{
  "n_layer": 11,
  "d_model": 192,
  "n_head": 4,
  "n_kv_head": 4,
  "head_dim": 32,
  "d_mlp": 512,
  "vocab_size": 2687,
  "activation": "swiglu",
  "norm": "layernorm",
  "norm_place": "pre",
  "norm_eps": 1e-06,
  "positions": "rope",
  "rope_base": 10000.0,
  "rope_fraction": 1.0,
  "qk_norm": false,
  "attn_scale": 0.177,
  "bias": "none",
  "tie_embeddings": false,
  "parallel_block": false,
  "init": "normal",
  "init_std_qkv": 0.0306,
  "init_std_o": 0.00798,
  "init_std_up": 0.0306,
  "init_std_down": 0.00399,
  "init_out_by_depth": true,
  "optimizer": "muon_variant",
  "lr": 0.00729,
  "lr_mult_qkv": 0.5,
  "lr_mult_o": 0.847,
  "beta1": 0.95,
  "lr_head": 0.00399,
  "grad_clip": 1.0,
  "warmup_steps": 200,
  "schedule": "wsd",
  "decay_fraction": 0.449,
  "decay_shape": "linear",
  "final_lr_fraction": 0.0,
  "batch_tokens": 32768,
  "seq_len": 768,
  "doc_mask": true,
  "train_tokens": 316200000,
  "steps": 9650,
  "dataset": "wikipedia_en"
}
MLP neurons of a small language model. Each row is named by its layer, matrix (gate and up: input weights) and neuron, and shows model dimensions 0-127. Each number is 128 + 24 x the weight over its row's rms, rounded and kept within 0 to 255. Numbers have three digits each. A neuron's up and down rows have the sign that makes its largest values positive.
Before each neuron's rows, "fires after" lists the tokens most often just before its 100 highest values on Wikipedia text that the model never trained on.

fires after: ",", ".", "i", "g", " and"
L6.gate283:127131137089131144122141184143157121148136137153130145146121127142169098125092135153105137088078108104116144091142143130088134097161169117137126111130131101123161108179127127111162140175129147101123168056157144061109109124094148151142150116132076164141127136117108157141136155082128143144133180115136079148149145113105150127103128148132095167082163086103132140140134127145130134145159
L6.up283:104156135190164154103151176118123160143108158140139114129161153115127111124140130145131155137114146168182140175137129114140149101137145124111147126088119113134138141135074135140140117124139140124146083082112110135045141142112121112115158174140143133118103129157152117161118116120155110175154106113142150067139115172134154117079141100160142152111096136112087156158127071130136142111133

fires after: " E", " D", " L", " St", " l", " e"
L6.gate378:177136150167135127110112090130166122137146126146134143118146070111121116154121127098169165135129160116141183114120129095143145109104093146082207101098109125141117147113082116131147129092161083122122117085139131088097113151138144114118136158151130149120124098111114101178168124136116114145129133119157072177123115150133165106071124131118112141156160116093113116084154104139140165124115
L6.up378:151120120131068155098125142116139183171171122152136116105107126114161135126126096141168104190151140153117129149123151151137129110125099142103149128119102116124115126077151103159128140097139118103117102165124087126074141126130100153170114125126176139114137122157141144156155147115129125106156109133095113095163129122118109150107081129094081157166175149114138095147119145137116138129189

fires after: " St", " f", " d", " c"
L3.gate228:128138109144110111075140143154119097104142130099125098158140132076125119106149115128124116133115116125118148147133157140180107133097142089131122141142109127157088167114121135159135157135133155194130105137112167136174093132178109167147141122109161171132159175146135147108125125123106138128107138123129196135092113156157160109154115138097138147140116122072126093161155127079142118119080
L3.up228:122163085176146146121093131135139176091108103158157168138129151140095136118148163081150137169102096139146161087153110140137123124158130108150136121096104112115100145144100116110155135124122069119124123095115093152091097129120141130110174134150130146137148142063150143146122107148117111140125141106097124132133150146150113162123116165156127126115143141090143133147074121118171100133126

fires after: " there", "im", " There", "art", "re", " port"
L3.gate28:116081134121169104103121085096171161154097120086099128147108143153195144136141122142153128077132125158136146153159124139098115112114151173136128078146141124151112132157104131111113099097108137129141123137143167088114110130092162112137113125132148148119131138148136147135190101113113115135083123106141109088131099147115135148114083102132097110127133160140168110152142096126147065134093
L3.up28:153072108092140114112119149080100100164092131106083146140140157147127134119141120152146112085136075144151145126084122143115131134129140143126125098143122123164138143136117113125151110099137194151116115102141112107142151168117135119147147135114115133133146126078139159082109116106168151139146125179130157147111083121107114105118112087072108142157150147124171154125111119159124118142137

fires after: " May", " October", " February", " November", " September", " March"
L8.gate415:135106179095129125141128111151147114104094127102175114131129102122112113123149142095148150151092162176150132131143136125134102171067135138166157076148103136140152154131148158103130095136090102142160160128198174161139119129087153096111149177121088132151102137121138069152119109121159105115168138099115128088120119133126155116129149103157111103123125137104111136098152124116164160124115
L8.up415:139122105118104093127123162093118159168105158146121119117137146119092135128150185169108172113096140134145160117125126154133088143157098146090157117135118132120123150123167137108142136107125110124164136169105118124144099094121113072122147116143170131115117081117134130144120126158119168157140108132153110131142116117113134139129137175139124119133136160140167163085069135135132116114146

fires after: " qu", " /", "ac", "C", "TC", "op"
L3.gate21:121117147117119113181119171138127098171131122146112110161112137104144097101110134113116123110131125114124101119150124155147126105118151106086084116154138137182095153182115170146171114140124108151091080097148127135120129123125157126112124118139130116193104136111113142145147132078112141112159115161148119128092161137161108131118075160134142132131092117158101108109093108135137199133153
L3.up21:149127118139139113143156072123146143096151163111136110114167116090111110128133113108145132141140096174133143139058126158158142135130106118113069161106120105182145107124140146135117106125109116147138107070136103132146120127163157125112176140092120133144103173178114128104133152114122131132114152076146103107080141135128130125160098137107124133136101116109130194077145119140107167128138

fires after: "z", "er", ".S", " Sy", "ut", " An"
L6.gate249:121084105114116120122143107170112154094142109102122120088114164179112118127116114107087171141118093116107101139158106125118126096127153070125149117173139154081106112120139109121144123171121175099147153143097089182136131116162143127179169142105131145125165089161131129141130168142108145096148122113131138144143155129105090113108125092122153162187124105124160151127121123120079143145151
L6.up249:168149149139100117175162163128113162115138156151101133152142154155168141131118147137129139146051146111168145072151093134086117151092125146110151131115146168081164130136133119167125131099111108143115113137132097065123134106141149119153119116145146118094103126115152137178086115142163131098114109123098112147094135110106129137107125112152113087138116127161160131117138150085113115100104

fires after: " |", " in", " H", " S"
L6.gate263:064136139148126131172136121165146133111132137125162107131141139118119151111155120077136113132119137084129150183132098150160119152135133117166130132103121136119163185103116158109114093150082059117158148134099101125130126067099070123140109101122139118130142116162136105091122125137144133123176119122138123162124153097144140141114142103127110132125130137117153147070141159148144151168093
L6.up263:111137150108143110142135099148117127147148168116159083135216125124092150121140137159170149128169128117125111101120141154160109117137095096144129139142105121141176137164101113142127151135121077146133190094107110155128110129162127102133125130124156143086135161128139135127118111103121152110125109171134127125109136128124155127121124157094117114055137156121109106128134133096139138106149

fires after: " \"", "==", "===", " a", " ("
L8.gate316:127104164139121158176158123134139125147103106094150197129142162104098123119125132079115158137115106141092128130163139085112121113151183150116158119153145144138150108118151096104133116143084124122119203095126170146154132124095166092127089119138114147129129143159108131129162148144140096097143091129105094120121105101136126122105081087143109128117132076160112117122130145118138123132119
L8.up316:148154120127144167128121102143126152112130152150178121154081165151101140129075119085108114139093124096141100147142142132111163131182124099136145133121118091176183145144158126107127154131120122089128168131115168123108134157136071144124136117120121132159135133116095146126157125152062154117090123119116138146155141127171082153131110150130154144115109147120126180131135110066124143114137

fires after: " in", "1", "In", " In"
L3.gate311:129133123157167152158134165135091154092130111116179122095158100127117131102123136132095134184095143156115129174163130131145137148093154125092151137185110095131157152105152121120113138146138110064144114089114093134169149124150132141125116121148113135116099126128097129069116130097145120140130091115104159167109147187141144119088148162151104089126129114103138120128138162147118123146141
L3.up311:079083103145104137133121196144133158099138134101110142124155099143139126088153122165148100113141134103140149143129126138143109167146125098104125173091151101125106126091111112137113138109118142094120130113152151123135130106125126165160124156118112119133138142161150144158130148106124136124098135190115116163154112099147119081104057140083144109117093146147120162119116146104182121117095